python train.py --n_layer=11 --d_model=256 --n_head=4 --n_kv_head=4 --head_dim=64 --d_mlp=1024 --vocab_size=8192 --activation="swiglu" --norm="rmsnorm" --norm_place="out" --norm_eps=1e-06 --positions="rope" --rope_base=10000.0 --rope_fraction=1.0 --qk_norm=true --attn_scale=0.125 --bias="none" --tie_embeddings=false --parallel_block=false --init="orth" --init_std_qkv=0.0304 --init_std_o=0.00649 --init_std_up=0.0304 --init_std_down=0.00324 --optimizer="muon_variant" --lr=0.00504 --lr_mult_down=1.5 --beta1=0.95 --lr_head=0.00758 --warmup_steps=39 --schedule="wsd" --decay_fraction=0.913 --decay_shape="linear" --final_lr_fraction=0.0 --batch_tokens=131072 --seq_len=512 --doc_mask=true --train_tokens=680400000 --steps=5192 --dataset="wikipedia_en"
MLP neurons of a small language model. Each row is named by its layer, matrix (gate and up: input weights) and neuron, and shows model dimensions 32-95. Each number is 128 + 24 x the weight over its row's rms, rounded and kept within 0 to 255. A neuron's up and down rows have the sign that makes its largest values positive.
A block is one neuron, or neurons of one layer that tend to fire together. After each block is what it responds to, as a language model described it from the Wikipedia text at the highest values.

L7.gate62 [127 128 126 127  88 149 166 120 141 108 110 168 160 109 155 128 151 162 150 113  83 150 147 139  85 132 116 147 119 101 135 150 111 149  85 138  71 151 120 152 150 140 127 148 113 147  74 117 148 108 138 140  69 121 178 104  78 105 114  84  92 160 123 119]
L7.up62 [120 104 129 121 137 159 132 139 126 151 159 138 185 120 129  87 136 139  99 112 110 115 135 106 158  90  85 155 136  94 127 149 130 126 118 126 126 109 138 114 142 144 163 159 105 155  73 113 119 125 148 121 116 135 135 105 106 193 116 120 135 138 136 167]
Responds to: Repeated rare-name fragments. Opening or middle word pieces of rare multi-token names and terms, usually already seen earlier in the text, e.g. Old(ring), Sk(oblin), Fin(ley).

L7.gate291 [121  76 119 126 132 113 129 134 195 119 134 135 126 103 130 159 118  86 118 172 142 148 111 102 138  96 122 123 135 108 122 129 128 121  82 124 141 111 138 148 124 131 109 133 158 105  95 110 115 137 119 145 129 112 126 171 147 127 153 134 141 118 114 160]
L7.up291 [150 129 134 121 169 161  67 123 134 140  94 133 138 108 125 135 143 117 124  95 128 146 148  96 124 127 113  65 122 124 121 110 106  80  80 110 150  90 127 105 127 104 124 147 144 117 132 124 157 168  94  92 153 122 108 116 150 130 177 129 134  93 135 129]
Responds to: Word before a proper name. Prepositions and connectors that introduce a named place, club, title or table value, such as mayor of, signed for Italian side, near, Label:.

L6.gate47 [114 151 131 116 103 134 154 120 182 153 180 113 111  88 108 111 114 115 156 106 104 135  85 107 138 102 144 125 107 116 162 140 148  77  79 142 145 109 139  98 150  84 101 148  99 136  78 126 145 125 121 117 130 186 110 143 159  71 140 103  98 155 109 124]
L6.up47 [124 127 142 172 125 123 101  97 114 152 112 127  84 106 103 185 109 176 145 118 127 148 153 129 131 108 102 105 148 130 131 110 122 118 138 125 115 130 155 169 147 152 142 115 140 112 189 135 124 162 131  98 100  98 151 128  89 127  98 123 162 163 134 107]
L6.gate225 [140 115 113 126 163  86 130 138 151 149  86 133 103 120 179 138 163 136 136 165 107 122  92 103 105 113 102 115  71 123 143 108 136 141 127 121  94 136 113 171 168 108 117 139 147 115 112 136  97 122 166 153 120 146 113 121 156 118 106  99 148 112 122 149]
L6.up225 [135  72 140 126 169 120 102 139 106  98 105 145 116 117 110 161 121 149 141 131 133 139 112  81 151  95 187 121 176 125 103 139 126 151 125 129 153 116 104 100 127 124 107  87 135 121 116 102  99 142 165 115 104 117 108 125 147 142 118 101 145 128 105 157]
L6.gate277 [ 99 134 107 143 121 110  96 136 151  99 111 114 127 143 166  85 140 160 111 137 110 131 133 101 124 157 167 158 119 142 147 164  96 100 113 131 198 127 100 103 141 119 100 153 139 132 104 130 128  73 126  82  94 146 138 123 158 128 167 138 147 144  90 128]
L6.up277 [115 105 144 161 106 128 104 129 124  85 151 118 128 124 118 122 142 130 134 142 132 132 168 150 119 149 135 115 127 143 135 156 130 112 158 116 106 132 146 134 126 120 128 132 126 132 130 109 132 138 129 120 133 110 180  88 134 150 159  92 179 130 133  95]
L6.gate314 [137 157 123 156 128 132 136 139 123 120 145 108 124 160 109 121 156 137 141 138 103 171  97 139 106 142 132  66 153 167 152 143 148 124 119 163  94 114 125  80 114 148 137 159 151 126 137 141 121 129  98 105  91 112 154 115 136 151 128 149 139 144 149 110]
L6.up314 [ 89 179 113 140 114 129 121 139  96 149 167 104 167 139 109 119 107 145 143 122  93 168  84 139  95 115 125 164 142 116 136 111 124 123 170 150 107 118 133 108 143 149 132 144 125 142 167 138 127 102 104 144 100 128 126 191 184 131 133 136 100 106 146 116]
L6.gate369 [137 136 119 153 154 108 183 115 143 194 105 197 141 134 104 151 143 128 114 148  87 105 115 111 176 113 168 155  97 136 123 140 163 108 116 136 107  98 127 146 145 111 102 127 108 185 104 195 139 131 127 129  91 148 114 150 113 100 119 123 118  97 136 132]
L6.up369 [140 126  79 117 135 105 177 123 115 168  98 160 111 121 146 149  92 145 137 146 104  87 101 130 133 126 151 135  94 150 133 124 127 119 136  92 119 150 194 136 195 100 122 137 140 152 131 146  60  99 152  93 124 169 113 157 121  95  82 123  89  78 122 147]
L6.gate501 [138 136 113 140 155  98  71 124 163 134 128 136 119 129 163 150 120 115 143 146 103 161 114 128 151 125  88 109 117 153 115 142 152  70 114 124 123 136 134 132 123 101  98 167 104 155  99 145 109  83 125 122 120 121 169 101 155 114 136  68  98 108 104 100]
L6.up501 [ 88 176 134 189 156 139 134 127 129 131 140 107  97 111 155 155 122 114 100 173 169 108 143  80 161 104 123 124 138 167 143 126 136  71 143 100 159 126 134 102 150 108 144 143 130 137 138 125 127  99 143 111 103 118 141 128 178 121 120  87 132 139 125 101]
L6.gate531 [106 143 109 142 146 129 153 105 144 126 119  98 119 110 135  87 147 135 127 132 114 159 115 155 171 145 129 165 110 100 128 152 193 115 114 112 134 108 125 131 131 165 116 113 107 136 124 141 110 115 154 143 117 103  80 106 142 148 135 121 164 112  98 124]
L6.up531 [118 145 136 138 124 126 179 117  87 143 152 129 128  97 104 128 117 151  84 167 110 153 109 120 142 107 127 163 103 114 107 117 153 134 105 124 119 134 151 119 155 126 151  75 112 122  83  87  99 145 132 143 176 114 115 138  84 127 128 128 127 133 148 118]
L6.gate700 [ 96 160 109 162 108 124 145 109 135 141 112 100  82 139 139 160 112 145 118 122  92 117 106 131 208 159 124  91 171 124 127 105  96 138 126 137 117 105 158  80 130 138 146 109 124 129 147 121 147 156  97 102 126 104 125 142 158 112 129 112  97  86 133  94]
L6.up700 [158 114 139 132 143  73 133 107  97 155 120  65 119  95 104 138 138 103 108 162 132 110 129 149 109 139 131  97 145 102 105 168 137  85  81 115 136 141 101 136  88 115 124 147 157 101 117 101 136 131 145 151 143 131 134 126 124 133  86  82 104  75  92 125]
L6.gate706 [140 139 114 147 120 154 119 100 121 123 106 151 115 174 133 135 103 105 143 112 117 145 115 158 125 156 133 154 156 143 187 191 130 105 122 132  91 134 143 155 136 131 135 147 132 141 139 124 119 155 103 128 116 117 143 117 125  80 150 152 102 119 195 154]
L6.up706 [ 84 124  97 136 138 147 120 129 119 105 128 155 115 153 126 101  85 128 146 118 119 108 125 146 144 136 122 132 125 126 160 139  94 163 137  99  79 131 118 146 215 138 153 141 130 145 173 124 118 122 128 130 106 123 126  98  87  81 125 133 117 117 142 109]
L6.gate773 [156 125  90 133 141 102 135 121 129 134 119 149 100 122 110 168 164 125 122 180 117 158 123  50 128 126 111 106 130 103 130 135 133  92 114 134  94 115 155 125 108 127 146 157 151 168  94 109 121 132 180 146 129 144 141  81 115 182  86 145 136  94 114 190]
L6.up773 [114 125 158 138 116  92 110 124  96 143 128 178 103 137 108 116 132 146 171 138 112 151 154 105 123 152  89 110 166 165 127 136 166 116 109 101 122 116 156 138 102 169 154 151 131 186 142 119 114 105 136 127 144  94  80 101 144 151  87 101 160 141 164 121]
L6.gate776 [131  90 170 127 110 100 151 113 104 103 149 136 168 143 140 108 129 144 141 139 155 116 130 167 109 109 159 104 157 150 158  32 149 157 102 121 163 130 107 170 171 106 160 129 192 159 137 103 143 120 126 117 153 142 134 106  87 152 133  71 136 132 121 135]
L6.up776 [132 126 104 158 155 120 120 145 137 121 120 119 127 100 120 143 150  94 117 103 117 106 124 138 112 129 108 115 118 117 100 147 147 108 127 152 122  86 116 160 110 162 125 162 131 115 160 127 130 140 170 140  91 143 123 104 111 151 116 121 124 165 142  96]
L6.gate782 [129 123 103 132 104 134 126 118 163 136 133 152 119 164 152 131 157 122 125  84 110 123 114 150 155 116 189 131 131 134 128 117  98 119 101 108 168 151 121 123  92 142 144 119 120 104 120  89 111 125 172 125 165 111 127 109 105 127 130 113 171 133 132  97]
L6.up782 [153 127 120 160 146  78  98 108 101 108  92 110 106 130  76 124 139 115 120  93 129 167  87 119  87 150 165 149  92 123 142 157 143  86 139  86 115 133 112 135 161 146 151  79 113  82 135 126 148 163 168 114 154 155 132 111 156  98 165 134 158 179 146  71]
L6.gate867 [ 70 173  96 134 138 129 103 105 118 103 111 137 141 136 103 112 142 137  94 143 119 170  87 128 144 167 137 130  94 134 166 145 160 121  94 163 129  85 109 129 172 104 133 118 163 117 119 157 125 118 171  91 160  90 136  75 113 102 130 104 140 128 103 172]
L6.up867 [ 84 126 153 141 121 125 103 109 102 140 118 146 111 147 144 153 139 178 140 128 124 130 120 119 102 132 113 110 157 130 141 152 132 152 102 128 127 113 136 111 140 131 153  69 173 125 121 118 127  99 122  90 150 123 121 148 131 137 119 120 141 123 175 140]
L6.gate961 [ 96 108 110 120 129 144 184 119 100  93 119 151 124 126 115 126 141  83 119 135 118 120  90 139 151 150 164  94 142 162 134 140 125 145 120 162 104 135 143 173 164 145 136 166 114 192 135  78 107 120 143 108  96 130  94 121 138 138 145  71 103 129 128 110]
L6.up961 [159 145 106 108  93 120 154 155 114 120 110 118 105 105 102 120  94 155 131 123 129 122 106 111 156 113 135  96  91 147 163 167 150 122 116 219 116 123  83 124 176 113 157 135 139 140 141 142 102 123 128 119  75 127  81 140 111 144 164 138  98 131 124 118]
L6.gate965 [127 143 122 121 102 126 100 120 104 126 156 112 120 144 111 104 118 152 124 107 102 134 130 114 154 105 151 108 142 110  70 106 156 109 101  89  65 143 138 121 125 121 130 110 141 143 114 141 115 128 123 124 137 148 132  91 159 151 137 108 182 137 141 136]
L6.up965 [151 142 202 149 116 143 150 131 111  80 135 125 170 134 124 118 104 136 131 132 102 172 110 154 158 131 185 123 174 131 114 130 163  85 107 155 151 106 161 133 142 127 130 103 129 135 139  90 127 137  70 128 159 129 123 148 104  62 121 125 107 117 138 130]
L6.gate970 [128 171 135 141 135 102  91  89  97 130 104 116 149 103 122 132 141 117 132 109 103 125 138 125 135 131 141 147 189 141 104 105 127  99 101 168 104 106 110 154 120 134 160 117 133 119  85 140 121 184 113 116 129 119 131 157 115 135 135 125 157  83 165 145]
L6.up970 [104 144 142 109 191 130 155 133 112 140 130 115 171 121 107 138 117  91 129 130  97 133 138 145  89 116 132 146  75 117 102 127 132 142 137 161 135 138 140  82 161 160 121 136 141 142 108 123 133 133 123 170 143 126 106 138 156 139 105  95 154 129 155 109]
Responds to: Name-initial fragments. First word-piece of a capitalized proper noun split into several tokens, mostly foreign personal names or places, such as Kal(ideres), Fin(lay), Shi(rai), Hu(nan).

L3.gate16 [105 113 107  86 116 104  94 112 117 160 140 135 101 130 119 127 123 165  96 124  48 101 107 102 152  83 107 113 127 108 109  93 146 101 139 145 184 104 109 196 118 124 158 164 115 107 139 122 153 156 140 111 114 163 131 128 133 138  92 137 113 101 155 127]
L3.up16 [ 88  99 162  88 130  98 124 137 137 110 181 165 151  77 133 135 108  93 128 130 101 145 113 106 122  88 127 118 143 129 126 122 132 107 138 121 147  94 151 132 143 170 154 151  78 141 116 142 149 139 120  84 127 142  80 126  87 140 135 124 140 107 130 137]
L3.gate171 [105 103 121 137 123 117 137 136 144 136 130  96 166 119 155 164 109 110  95 104 139  91 138 114 132 130  99 105  98 108 101 100 131 124 140 123 115 125 126 142 144 111 133 154 115 119 152 136  80 136 172 134 120  99 137 167 109 186 160 106 121 159 146 135]
L3.up171 [136 114 102 152 124  93 136 112 147 106 143 134 133 150 179 141  95 125 125 146  94 105 100 122 113 139 113 152 142 107 128 138 155 112 174  94 127 137 137 168 116  75 148 126 119 162 109 133 139 108 141 135 106 165 129 109 146 172 157 106 138 165 135 148]
L3.gate485 [131 127  99  93  96 130 121 108 138 142 147  89 112 146 119 166 137 143 100 128 124 132 114 116  90 119 149 126 109 139 129 120  93  97 138 115 161 118 125 130  93 111 144 116  97 127 132 106 131 114 133 117  95 137 189 158 124 131 137 113 144 146 122 152]
L3.up485 [123  71 116 111 147 136 131 139 123 139 133 116 133 139 101 152 108 112 120 140 140 135 103 163 144 111  94 162 157 107 126 124  93  53 151 120 124  96 137 158 125 144 152 121  93  99 100 103 153 161 131  95  78 133 137 110 117 143 126 125 164 118 115 132]
L3.gate1001 [110 150 148  89 128 136 128 149 119 141 112  86 134 131 135  75 151 132 157 117 147 131 121  86 119 164 100 136 139 139 143  78 149  87 140 121 141 125 146 149 106 118 141 150 123 123 148 121 100 148 113 114 139 145 123 154 115  84 148 122  88 150 126 162]
L3.up1001 [175 121 117 127 185 122 113 180 115 110 180 106 118 144 137  76 102 138 124 137 132 120  86 136 109 100 184 126 145 113 146 124 173 139 116 157 155 146 181 121 134 100 129 126 137 160 137 115 107 188 118 139 150 148 132 151 153 104 115 154 107 137 123 114]
Responds to: Preposition after named noun. Mainly "in", sometimes "at" or "on", right after a noun phrase ending in a place, building or event, e.g. Arena in, home in, degree in.

L6.gate60 [165 127 121 125 114  95 155 157 116 124 124 124  81 163 138 148 118 142 109 130 136  90 139 150 150  87 139 110 107  94 149 119 176 121 174 113 132 189 125  97 116 130 119 141 116 129 100 131 135 149 131 156 162  86 126 112 117 141 120 124 116  98 148 114]
L6.up60 [101  72 143 157 127 127 112 122 134 148  90 131 130 173 127  83 135 152 122 156 176 138  88 142 115 137 129 123 126 123 147 136 146 118 149  93 102 115 116 104 102 118 103 127 122  92 132 142 154  98 132  75 131 118 127 125 123 145  85 143 113 131 146 136]
L6.gate109 [138 117 182  96 155 133 112 161 122 150  85 112 146 109 132 149 126 173 132 158  94 132 152 134 109  96 122 102 127 113  91 156 114 147 121 133 118 165 156 106 122 143 141 139 155 118 116 126 119 137 113 110 150  93 130 125 105 141 144  99  86  52 159 123]
L6.up109 [115 111 131  95 120 134 132 108 117 126 150 158  97 177 112 119 124 137 128 129 115 130 154 134 144 170 154 163 155 144  97 117 153 126  99 125 143  91 113 175 151 120  72 145 117 102 120 152 112 163 110 147 104 154 158 133 110 133 138 153 126 106 135 102]
L6.gate136 [105 180 134 152 123 129 113 130 143 157 130 117 137 109  97 128  80 123 131 156 155 113 130 113 121 121 137 114 130 128  99 123 122 152  81 125 115 146 146 121  92  78 143 139 130 115 154 136 102 168 130  87 129 159 128  87 116  90 144 153  96 105 149 135]
L6.up136 [ 75 119 131 164 145 170 122 125 141 113  86 122 146 158 138 144 151 139 122 107 120 146 140  92  83 132 164 115 110 139 150  93 142 155  91  91  99 149 161 129 110 141 115 121 115 148 150 108 173 122 134 104 114 155  97  99 141 160 105 124 139 115 117 139]
L6.gate177 [111 121 144 109 104 164 158 123 151 118 124 113 121 149 133  93  87 142 168 149 111  99 133 152 123 108 128  84 152 129 107 116 121 105  84 126 105 126 151 149 125 114 161 165 146  93 153 158 170 190 117 124 154 134 117 130  93 153 117 165 123 101 111 155]
L6.up177 [128  85  48 132 105 147  94 119 149 117  89 167 153 153 139 155  91 156  84 116 135 116 150  97 123 161 154 107 149 130  93 137  97 143 126 104 131 166 203 122 119 138 114 151 131  86 114 164 149 151 121 164 174 137 126 158 158  89 167 165 128 104 168 143]
L6.gate193 [123 111 128 116 183 127  92  76 130 158 167 156 125  96 133 142 133 144 125 108 130 137 101 156 122 114  89 148  93 100 131 120 127 130 172 143 113 144 140 150 138  89 103 166 112 108 112 134 136 174 159 165 157 148 126 119 105  98 173 151 116 115 117 132]
L6.up193 [117  94 134 120 133  75 109 122 101 135  98 179 125 160 153 163 100 128 136  90  93 110 130 149 160 117 152 109 106 137 140 105 124 153  98 151 122  87 153 140  98 117  96 151 153 104 138 126 138 113 135 132 127  98 182 139 157 105 113 134 166 198 125 104]
L6.gate299 [196  90 146 154 143 100 107 149 103  97 149 160 128  99 124 120 147 101 103 131 126 133 151 150 125 118 108 100 134 149  94  92 149 141 147 144 152 121 166 153 180  82 105 181 159 118 137 139 106 107 149 139 125 111  81 102  77 172  91 137 143 128 129 151]
L6.up299 [130 119 133 107 126 112 124 130 138  93 150 163 162 123 167 118 108 107 111 115  84 151 135 150 135 144 129 132 138 107 169 123 137 146 101 143 151 135 113 146 113 150 171 145 159 141 151 114  95 154  85 127  84  93 176 130 143 154  91 157  83 160 162  85]
L6.gate302 [120 124 185  73 171 125 116 114 133 126 155 126 107 148  91 136 131  89 119 130 133 161 137 125  52 141 126 108  89 145 120  94 124 108 169 121 135 114 170 103 133 141 118 228 147 132 129 159 150 133 119 144 164 148 105 140 137  98  89  89 143 127 123 160]
L6.up302 [119 115 152 114 131 192 133 134 123 120  90 155 137 146 195 134 119 128 138 173 110 175 114 123 138 123 133 146 140 139  90 115 103  86 139 104 131 107 127 143  96  88 121 157 158 135 135 104 129  97 147  79 127 113 101 141  93 109 125 117 128  92 111 172]
L6.gate363 [142 118 154  83 105 143 111 142 115 116  93 142 113 113 141  74 153 107 154 166 138 135 163 110 121 101 126 134  74  92  85 154 104 152 132 108 116 152 128  99  96 125 118 172 183 137 121 144 177 103 130 111 143  92 150 134 133 100 112 150  98 123 142 120]
L6.up363 [121 147 130 125 136 147 166  94 163 110 146 130  82 149 126  87  96 133 112 132 123 120 126 146 126  85 115 147 128 126 149 129 162 142  93 134 137 138 162 129 152 168 100 111 174 164 154 157 124 149 166 100 128 120 124 122 119 163 108 110 137 131 105 148]
L6.gate480 [ 94 136 106 105 172 146 129 135 145 156 129 144 146 138 140 129 113 137 130 134 142 128 137 145 134 107 143 120  93 119 147 122 114 107 127 125 112 118 110 104 123 119  95 131 131  90 150 139 180  92 142 112 102 162 137 115 138  80 138 144 157 108 122 116]
L6.up480 [114 108 162  73 103 116 163 112 120 114 106 136 123 152 111 116 137 127 167 142 142 146 112  83 123  97 201 111 135 123 172 152 132 122  63 156  89  74 173 107 125 141 148 126 114 119 137  99 180 125 154  66 184 173 103 125 111 147 139 139 127 125 166 127]
L6.gate588 [140 166 147 159 107 104 104 122 134 120 181 104 110 113  92 138 116 106 184 154 137 148 105 151 122 171 183  81 135 176 108 122 132 119 136 129 114 101 130 120 129 141 141 156 156 121 133 203 122 185 179 123 129  43 124 118 145 114 125 124 131 144 116 121]
L6.up588 [136 124 108  82 128 119 126 112 171 101 148 109 120 138 128 132 146 119 121 158 146 148 132  84 140 120 139 108  99 163 107  97 121 140 114  97  99 151 153 106 120  98 115 145 133 103 180 100 151  97 102 136 152 118 113  79 160 138 100 122  98 129 129 143]
L6.gate681 [112 149 114 148 144 105 154 136 195 166  99 124 148 138 121 134 133 164  87 152 113 104 143 117 120 131 110 152 145 124 115  96 125 129  98 143 123 123  98 151 143 108 137 152 139 158 115 135 153  97 133 141 165  85  86 135 124  91 138 122 118 103  98 125]
L6.up681 [135 108 112 149 166 143 121 112 181 117 135 123  91 127 138  97 119  92 167 169 111 161 136 135 144 114 150 110 122 120 103 156 122 173 111 160 122  98 142 112  99 114 130 120 168 100 157 106  92 112 126 121 125  89 117 132 145  79 132 122 123 157 154 100]
L6.gate723 [106 129 144 117 120 148 149 145 188 181 138 144 152 121 123 139 139 127 119 110  40 103 106 161 141 132 160 143 135 131 113 145 119 131 150 162 127 166  66 140 143  76 147 123 129 109 123 120 168 180 141 109 131 124 148 161 112  76 148 136 155 149 126 125]
L6.up723 [193 157 134  70 143 134 122 107 136  77 127 155 135 119 127 150 155 183 145 160 124 129 125 119 128 116 106 156 125 126 111 111 170  77  97 142 123 125 127 154 179  85 127 176 157 120 140 130 127 121  74 145 152 197 136  88 109 139 107 134 143 143  92 176]
L6.gate756 [125 164 106 137 123  99 116 131 151 139 169 155 177  71 117 154 170 121 172 101 118  93 130 115 106  79 137 101 148 137  92 107 125 116  96 107 164 103 160 126 126 133 106 123 146 103 132 157 141 121 111 112 157 145 129 112 135 137 119  99 169 122 105 134]
L6.up756 [ 96 129 120 118 150 136 136 116 134 157 157  95 121 173 123 128 129 153 136 121 128  88  86  94 153 113 114  99  98 139 103 117 172 140 154 113 129 172 123 156 155 153 137  89 163 122 162 115 116 116 109 129 182  95 122 145 109 131 173 133 153 117 113 139]
L6.gate912 [156 123 113  99 146  82  96 101 117 133 119 156  80 159 137 100 138  97 165 101 144 147 125 142 149 125 120 101 140 156 136 142 139 125  84 142 135 125 120 106 117 125 124 166 160 128  95 177 121 128 138 136 128 126 117 139 125 145 160 154 182 106 117 150]
L6.up912 [107 149 141 133 148  68  69  96 132 147 141 109 137 111 159 115 121 140 135  97 131 154 170 122  83 128 154 133 137  83  81 106 121 144 127 126 111 154 100 114 150 117 114 130 144 191 117 115 141 108 139 134 138 133  69 101 135 151 125 128 153  77 110  96]
L6.gate946 [128  92 113  76 152 167 101  89 149 110 129 152 142 121 129 104 110 168 147 156  99 142 128 140 135 134 154 142 170  95 151 144 134 150 110 122 136 122 119 113 150 125 111 131 143 112  94 175 170 119 117 119 140 100 116 150 168 106 127 163 150 152 119 112]
L6.up946 [ 91  99 105  71 139 110  79 129 117 107 121 146 139  95  85 136 136 119 156 132 122  96 126 101 141 104 127 140 130 155 124 103 153 177  75 120 149 136  97 118 178 158 128 143 123  86 151 121 123 168 130  89 123 118 139 130  81 177 129 188 200  98 142 134]
L6.gate1021 [ 73  86 105 133 134 148 128 127 138 141 109 149 156  99 116  88 106 130 143 104 100 142  51 121 142 155 117 144  83 158 121 129 145  99 153  85 111 105 118  74 161 129 127 161 148 132 109  93 150 149 117  92 142 118 138 104 150 149 140 133 150 149 133 142]
L6.up1021 [ 89 146  91 149 153 151 111 113 118 118 117 118 158  72 138 135 111 123 130 115 114 157 119  92 148 121  68 113 125 124 127 123 105 100 160 120 121 112 150  99 109 129 140 157 122 120 140 120 144 120 112 132 147 136 122 120 182 138 122 109 132 108 150 147]
Responds to: Preposition before place names. Prepositions, mostly "of", linking a title, institution or settlement word to a following proper place name, as in Bishop of, University of, town of, near Bristol.

L3.gate226 [126 103 135 153 172 125  94 132 138 101 119 140 104 149 144 121 148 122 141 138  69 129 121 148 158 111  99  98 139 125 148  98 124 149  99 139 147  93 141 108 117 134 123  99 106 151 129 130  77 144 110 125  81  88 151 147 130 129 119 106 125 130 112 116]
L3.up226 [143 117 140 154 136 126  96 143  95 112  87 100  99 152 149 160 175 129 121 130 125 130 112 135 194 131 122 105  85 108 124 141 125 129  90 161 119 167 148  95 169 136 134 125 105 136 126 156 116 130 129 133 186 137 158  64 141 148 117  92 111 133 133 155]
L3.gate482 [ 86 147 144 132 109 139 121 104 105 162 126  81 107 121  87 118 132 137 100 134 120 136  86 104 128 146 124 119 131 161 107 123 140 105 100  98 166 179 126 139 122 108 113 116 107 122 171 113 119 133 107 108 161 138 113 137  68 143 116 134 152 156  70 130]
L3.up482 [107 137 138 121 119 147 122 162  90 116  73 110 138  98 104 178 136 140 177 121 144 116 107 104 170 138 152 111 115 153 160 138 120 118 104 123  88 116 141 136  79 117 126 134 129 114 125 140 116 141 115  84 164 134 186 104 111 136 143 122 150 134 116 113]
L3.gate578 [116 173 131 158 109 125 152 139 161 156 160 113 123  95  77 149 128 119 133 145 129 122 111 167 116 115 118 113 129 166 104 103 142 131 149 111 161 145 158  94  95 141 102 144 154 193 126 149  87  88 125 119 145 141 140 122  84 112 145 113 122 112  93 150]
L3.up578 [123 132  96 188 127  94  97 145  77 164  77 117 100 121 103 158 163 127 127 147 106 137  92 131  94 114 120 144 152 160 154 156 134 117 101 107 100 117  96 102 111 152 155 122 109 112 145  71 140 125 132 152 139 120 154 133 152 129 171 132 124 153 157 137]
L3.gate970 [109 122 127 134 129  88 127 140 113 156 132 133 161 143  76 119 121 148 156 166 114 154  96 135 148 115 137 119 131 137 146 132 148 117 126 180 134 161 127  93 132 128  91 129  88 130 142 153  62  96 154 135 117 123 128 106 150 120 130 121 122 115 129 167]
L3.up970 [ 89 139 106 175 175 136 123 171 108 142 113 147 127 105 160 136 128 162 134 144  79 122  93 145 171 141 117 124  74 128 127 123 101 115 153 137 133 131 149 112 109 112  88 153 132 144 131 163 124 135 155 134 101 172 140 124 130 105 138 135  98  82 106 178]
Responds to: Proper-noun first fragments. The first subword piece of a capitalized proper name, often foreign or Japanese, starting a table cell or after a preposition, e.g. Ry(u), Hi(roshi), Mil(waukee).